config.yaml
num_hidden_layers: 14
num_key_value_heads: 6
head_dim: 32
hidden_act: "swiglu"
norm_eps: 1e-05
positions: "rope"
attn_scale: 0.177
init_std_o: 0.00831
train_tokens: 753100000
MLP neurons of a small language model. Each row is named by its layer, matrix (gate and up: input weights; down: output weights) and neuron, and shows model dimensions 0-191. Each number is 500 + 40 x the weight over its row's rms, rounded and kept within 0 to 999. Numbers have three digits each. A neuron's up and down rows have the sign that makes its largest values positive.
After each neuron's rows, "fires on" lists the tokens most often at its 100 highest values on Wikipedia text that the model never trained on.

L10.gate119:513516500485432486501512512564485476542488457387521555526518406455457463528454492487526491558505536501416470500511504510467491517521480481554535558551517478469511527545500427495452545510516566514515406515493549573453477508493532533432555518557511478499470510528528508473510544483517449465509477525538553606445415513531509540495438521457504483606472444508509535446464558509569446556457510512598479522551544477470559519517489514489466546461525533401487486500513471458570530493542510479465534484525488558527521482474519521487479541532503503580522474495540539428404495544569512456
L10.up119:451595516525460498556511588524518498496482443469471474514505499500446471488465567414432540489478496523490505498553463463556470504495578557540446454477452438563496535521532539456477523514423589535544527456490474459497584580522515487478461503489500456436540551476540480517495506513512492491491500580510562545519506462420424491482454549494443479496472501547517477490450556519514564496407548562500479439526485488530522507475504519517508521544459539459396490483523475492443463502516472444479500484487534500397424455550463505470499487469527525501524542541546512502375526525492494446
L10.down119:449521513447492503500436424484571525543551510399443497495516506494477514497560465466455458433505512494535501563509513478507523483508570487529514459526537484529536438555546484467484457468503551541467506458466469519474533465529485465581463425544509573476476525509533496598459462593565427478462547512438518496520515529537498487457516582448374495493480520517516505490491462476493523506567529510472530472505610471423418427522518540476486497495530468463579548583570460473471542574506534503462514539573544487506507490460508493497480498466539526498456444509472494526449524520486504451
fires on: "i", "o", "uc", "c", "ec", "ip"

L6.gate882:426498491497473558514507540496469537547525505454510563558509424452511447470454474489528509547505527459475537483497457443463460453534481501511545443472484430530520513498506460494484524513487487494498436489465536447463487532554517445454543576484506524532440536511627525493515474441459477418434469605433469529476570480562541517569497456449524451523497463451471491475524487529507518535527534465467465466528562413469560525509539488524460482424510512539555500530590493513485483462506480493506516529501441555490462474505501500475466498430558534561564488515518534491469620567502521410
L6.up882:528525421579516473492494463447495495465567591536529482508447448523554433509458503493549503459467450584468533478428541569534530476523496464589515439557475458499522552450511459494468536462505567501521518466493498479500467490506502495518488510485551479430509535521455549523445523504606452503455500523637533506481511494497526539531481609494496476550502518479503546453512467503456503484463565523483503488499555503523529551456552497508498584446531532514529421523535484523446472571399522479467500525535568511468582479515480580459503470467519469515481407495448487498490473526499459491
L6.down882:487476553514513478554458485551476482448512519525517535571541476491503422492504478540495487501458542488460573499543518547534630510519544533465475516608480529545458512504492483461341520456486523559557492549487489528474527534493494526517477490584451541508489574467513473513478473508527577478485485552564533510483478461454550538508511461457518514509558500461457550498387469457474489523434558486431440526487559493442481572494500579518574522456479484483561478565493520455544535517462548532509529469514501486431469541516451522527450439461488502480467518502451551527513469550488532504
fires on: "ig", "ir", "uc", "i", "at", "ug"

L9.gate338:557473480431500481539573500501481512535483458526525487488531500460530514525575553461592540491454519551605572525506367487462503450507568501568465420484553450566527499484441516506497535480497550524522470494515519514458458544457444476492490550531450447515446513579499504441541449515535442516470451493462496487511463535516525489483541541435457454518552520484444487447442563512533509501461471424495517508458572513390509509502532492521428518527493503556493468509540463564516484499519455506474551450573494528497440538473537515508491544533505404577542490537480520485494530500525442504
L9.up338:480438552490497542499564522530516498543419475501604502447514481510491455428537509471531480503526504529551451480443430468463531486404474503545494459487508479458477448464458577509489485515488512436487526506490491468538533518489451496471506403508456453502482517540516463482442536460483423495483490476504460502501594456430507521493540462431543521468538495540538436501467449507399526455423558534464576539468528467436463506524536531463529550512493498553520536453475512470581513529536542530503492530453525577501491479460470474463521626522516558496491471522509446431532411488452528541
L9.down338:479552522500468499521490595458416551510432452478519441519484545459491528507532418494476457460619550470500453539523453403445446540504498470507536539395500558517541545556488497517462527531490527484518441416542509541555455551474538475538508490516536497413544458518486440483452490458439495524492563494522515536519520468512494525544451468531505505494502510561530511454454570461498534505468488463469496430464548466514511429502422560527398530472483503507547478461523483557508404503507584491487469517520523464465464504573503460445461508484500486498537532564494465468516440539512506494
fires on: ", ", "ing ", "ting "

L2.gate28:444446473467490445436556558546536496566523462524533479480530448493539479371449506554456486503430482558475447554539504472431526561451458462504517514475491532471519607483514531494514558457502523488498559502553460511516530472501531607504443431458486499514432548458491496481486551474473506539475460532513486523524465480455538449551503533493519494541448479475539528463491458510564457495463442507482507509523562483484511493539465532486518482602496440492574615559566434519544495458498532508435544533492496481446469492470572498590498492506503502531525517592513544523502462478456502522
L2.up28:491467481534559491517475543437497520488546527513483528509474508442500526514502505475557566461469485530563463508440466517417544551408458499440468555533490462456503512452531569398505492443521500499472512497491490385511458498496537473474468479499529453485544440484514496444507513469602481443482545603475535542451520519468550565527539516508477547438562503511527530462562492491565499459536464494499539463534512507447590504500449459417499499462452555492505535528473474453439488403545549474479522448469470428558468549525460477517465565471552479464577469541510449527495496499473512489
L2.down28:450470519473445470463498536456485457451565510478473489566460504484570435543449504538501455471487470491569526518500508484517480517516406570470532458412498575470504544484514577444485551466495498490534491617507561461436503532543497566524514524556458477517435493429520559500460484528472493428489488594514536537446495508545506434512473453516500524526518437495507545501428454558550464461558532518492439480517502546487522527468517523500517469498525533441518544493507468463499408485480508524522505458491406524577508519511541563504536448479454451577511535554426534522487519505470412523
fires on: "It ", "He ", "also "

L4.gate113:444509476493455421537522524499512475497470378466487523546518449520586519481555509554462487545511507580507448519506475491369506475473464558491501521521491501459537522478470533497547551460453538498467504548468466462475481545513547510483532496520462469497473500421549491503491476534397474497481472525476451510518481403464517552460492481468428485538462500500457510480531451495429442452524449477513384540535575477504561523522473549526458497454497462478484438588494512602560426438515421482515529534553509488500507464533508549496483473512446559549482465531521541503508467551537533506
L4.up113:491435468519518517439490522456518505514540467505614488480425547436589448534456551498505539593455497485519447444551515534480533450504563534513497542496508545587458499438510529501483454495493461484498506540526485508528429384491530515563575499491571516493500529550472472485450496435571515449538464502485574493465513474543492447480492536525520511547562589525475521521565530491489514443491530519509549490499497476434495490576491475437569523467522499502459535474593531492498501470494513529503437549498503487484465512448588471471438493478438444433528539508469474483519565509481418478
L4.down113:547474485521474473547516475494556494465484447540536593541458463476603489497560533519547496531557367551533506507534471504425491516530486460511435571539480465525503475516477555461505450435503506568519578576447494426464497482466514556489571489512516495518480513549491447529528490559477588539570495541532540509486497537474487507455554526513448563512454509474398500546513508464478485517522467586597456530434519480498515565487524529436469540498549555500576531500510515537505487507506474468455496545504482517551483513554532399515447470445497498552517495522487527490455513534499508549
fires on: "res", "il", "es", "it ", "It ", "ir "

L5.gate426:366532444443519412578495468504515555543486414443512542473479482452500460449477506509436471465447451476477528499468469492498480512556507507526470471483539451531484515535488482512553509432502507492585449517530473525477510521521530466529501516515568577499549475492469450501557431526499523470530424516448546547483502499491534456479550493485544565474456477449569452462489474417572471489552464490538471444465515442497595482421528514537526510523468522517519497489539626508429534454446541463468464497518476498571536556509488539527519491517447476451501472463486563516521487532555472444
L5.up426:498484493593443504484435476474496455525461477494512479511465502460555537505525555526520605420377455487541525514456494517508444513453513512526461458519513474495514444437510506515505491444486521553548496500530525470498529448527467524461464564420506516517518460544543523499490514516526503473472478516504472492501509549523467525458575536541506569521444437446495521521465496522567542526444496441518529449464564443487460500491559454482527486408478540463379432538468483556452563443513521413471592451538515539441577518493532515469475531509503516504461512495590526427502462532508546510
L5.down426:449511398467508450435489560547493461491494459514485437533545460521443436456516410502486543477474522480541502453453529543528579540559506482447540480492433449425526509527449581474531510533479588516488543588448475567533456555433466540512493553549502507449518549514467519486502463436540519478495502565493497393544507512517554497419530544533442515476510490482461535480545494482505373586500478508401448511504482521456470503508498550542509511478512511453501531461487473436500504523469536471517492471521430503458552564468528529487452485439531490536488483524502489488482450529536528504
fires on: "u", "ick", "ent", "uc", "at"

L5.gate69:495547460493547572504439507465595534541482496450517440519511487461474444545595487476524562428475490401493413503525470468513472451527466505519465495414477439492481525550523513491482513477453562560480478484548383571508487501494539411529504505483456527520540529550447453501498507504455474392499487482537457487487477523497473535454514455536474505456483491529547463462516464492528454501486534492447533501466482504524457542544521472488454519465411438504553494540464515473520439459463456482402507508561446441489472516459413487489520478457484530517460567468483481524470561497465593525
L5.up69:501493512432518446585514555536553582524491557491542503569489404511540442462496412434439455490455503464534458533506511474464482490473490549463457490431512562466513628531514437569550476494494545468501496504471500550459526517491479473478527537498522412419466461473482573510492449539522508450427597481498472515533497519559511478526521510468514531503544488560530515534543478528482394568503539571473542544530548543458531504538507506491464499487501490536475531507490539489514484564494479445519535625552475504510470430550549503496526548531514501507475491536467446512535478452498516490
L5.down69:516467565508494498486569459479495476520561450523459521462524444489491542506508489497554491475575536469451513468478563501467564533568491530511550532552532539486472480549428441518505470548570511465494501544453574427497529488548482573514484467485525432447506485503501524561411513495461487578510537548506520540557475551504508561543456514472513444496515470541536513486402488450434438528475473439510439463507519505462472422481523520499529502475482546544447481438556518474544522388563518425555454513456536507465487512476554512524547503577474372446507521497507514526485453504480478464
fires on: "ed ", "ing ", "e ", "ted ", "i"

L6.gate827:550506563478472528450490524520511460528410486509566516462498423402500507433498531506571455476505485430519530541482450448471510511560564465461469541488553495528574533551518556521513522487543518486460426522628499454457459503515486538576608584565495453497488533579526511495479527474494466446526512493464533487525486467488474594508470524490501510541516413534505476516549520512547524450520483536476503399451497543441474531512513501521473557510487436521562448500505490525505500505471448472525463538571447536499510547536537526497509488476467481513490573534438509451484491579510514426
L6.up827:553541542476502500459467495580470576545469549445554493427480493515510530489469459470536530478510462511435543510447519452486496507482527463483488466539490467523561510605540480406502490479527491456504517519531515516465474484492442456501554488510426498474467544512522503448514458453402448432491510467548488504470548448544492479490493473468596540499518531562576485418445511501597548436566467465512480464434416513473464597534481468564469523511513445534527446508506470468521523542437522512475471482504507478516536549573493474495437486554597516469480532481506559553505486516454439513
L6.down827:531480478477540516539488473485478476482429486507576523521434473458444485519522452494497518449519544500509526506493423484481527522513479553532561489462593496516525459456463502554521417483526542483483427317562401464505442500487517501481445509482467506513479529545495540541506563449430578532491486556453507472475520457545472530539553473488552536513522467533563479555529502537510586510444464529449471520486485497498525486484540415592451490471480444569482402513427435479538438452493529486520483520528466487574474476530470499490464515519514489484441539533494456491506491486504508475
fires on: "ed ", "es ", "s ", "e ", "ts ", "ing "

L10.gate657:494536484439524470407495512477488499508458467527561524440495481473457550459518500547571482514466502549506530533451498494487545388484439450574477444518500484580452468460492610542493510508511521531463441533405592579517468542524437422458443505407526488517521512579488492552514513510437516511482480526506475531505492486500536439454564480496516507527475542473487499488459513463463589510573526473487537455451468490494513542479519518528533581499513424453490534575504551535485503511534455480507505474545544509485434493554515474536514462468556568540486508534434484487499550523517584547
L10.up657:514527506420461468422426480596450512505495425483504500540566458510491487424454532495488510485559436558516464548490478508460511452500436417506535500484493471417496511524510553523506410526523498618504521492476565461428465521467495466469517475504586542466482522549513520569562494494460472495484526513560511477427556482529472446537528495548502514559469459437494457477433520504515454451471485549504535497488472503493503506572440541493491443494506532437555482461454580506575490525568460505472481527481504532550448522509512482524478556516513505600493401514479484567473506530492499450
L10.down657:492464468513475471519513498497461504559521506482560543518547543459535538497556484531558541469474430478537541487499482478467428553445452483543509501428461538502513546533529507493475542545513517468533491379490570486449537573432491521557504485492508562503476440492515534508487473468498502501519584413461541487590443517516476504493455472464549533439479534499542516511516558562541467408473519508507490520490499436464507492575538431476477515497515454546550537438479495532462378466472508518456514543543492516518540481488485486471533569411552537453505459562391521466569497512563527520
fires on: ", ", "es ", "ates ", "it", "ag", ". "

L10.gate71:474412500430485465485463480467490490590511517408490481526516525443479580515420525502539513578512540472527558511530487488526510538477574513472475439464539534498522485485486522523424508426519479539541561525514558450421476507496506533458510479429454531556488476526442492504504487538457463479483456480501472537510475554530487463481529513517520467509522472513515507534441493507555582515492449492519538513554509530453383500478460516526493483438491473555588467433522475470467502561471503608465479565543508540429488449511472567532418571513532485627501523497513432480490530509531523496
L10.up71:468494510477490578459627412528513444515494523489531505466463576504470460498472560552595520533515491365474465564475534510495490510490492590549529461482481579545501490559509447464488424526603505536540564505465557517490491505476515471448547555532516515500523484504519548533429492483507444495481484458545528487467471448512507462500487469516534507473539500475480510520517521512431466470531429548480526519507441513542511513559564480450527528496506505441473582499532535523493508498482492473523523561500497473441524558513501541546443515570483512520577537527545573491507589493550596506
L10.down71:452553501466491472473466466522463491436488527511507545498457487518504493409476471462421551482502536499553483558544387518503595499458508498453433482551457595533487523450551529472538513489486460564612459533531527534476508530561460523550481434475436485452520572501507462503572535508512464472547481500508533474494462488479487536493497540456545452546539557538582451498523459506497454488516546498521588543490500488523478424474501548528489492466446500420528516447381503431500518440450446502460529523506484456463523468475553560503513542529462463516481448493552527452467479546527519533
fires on: "I ", " ", "e ", "wor", "et", "ow"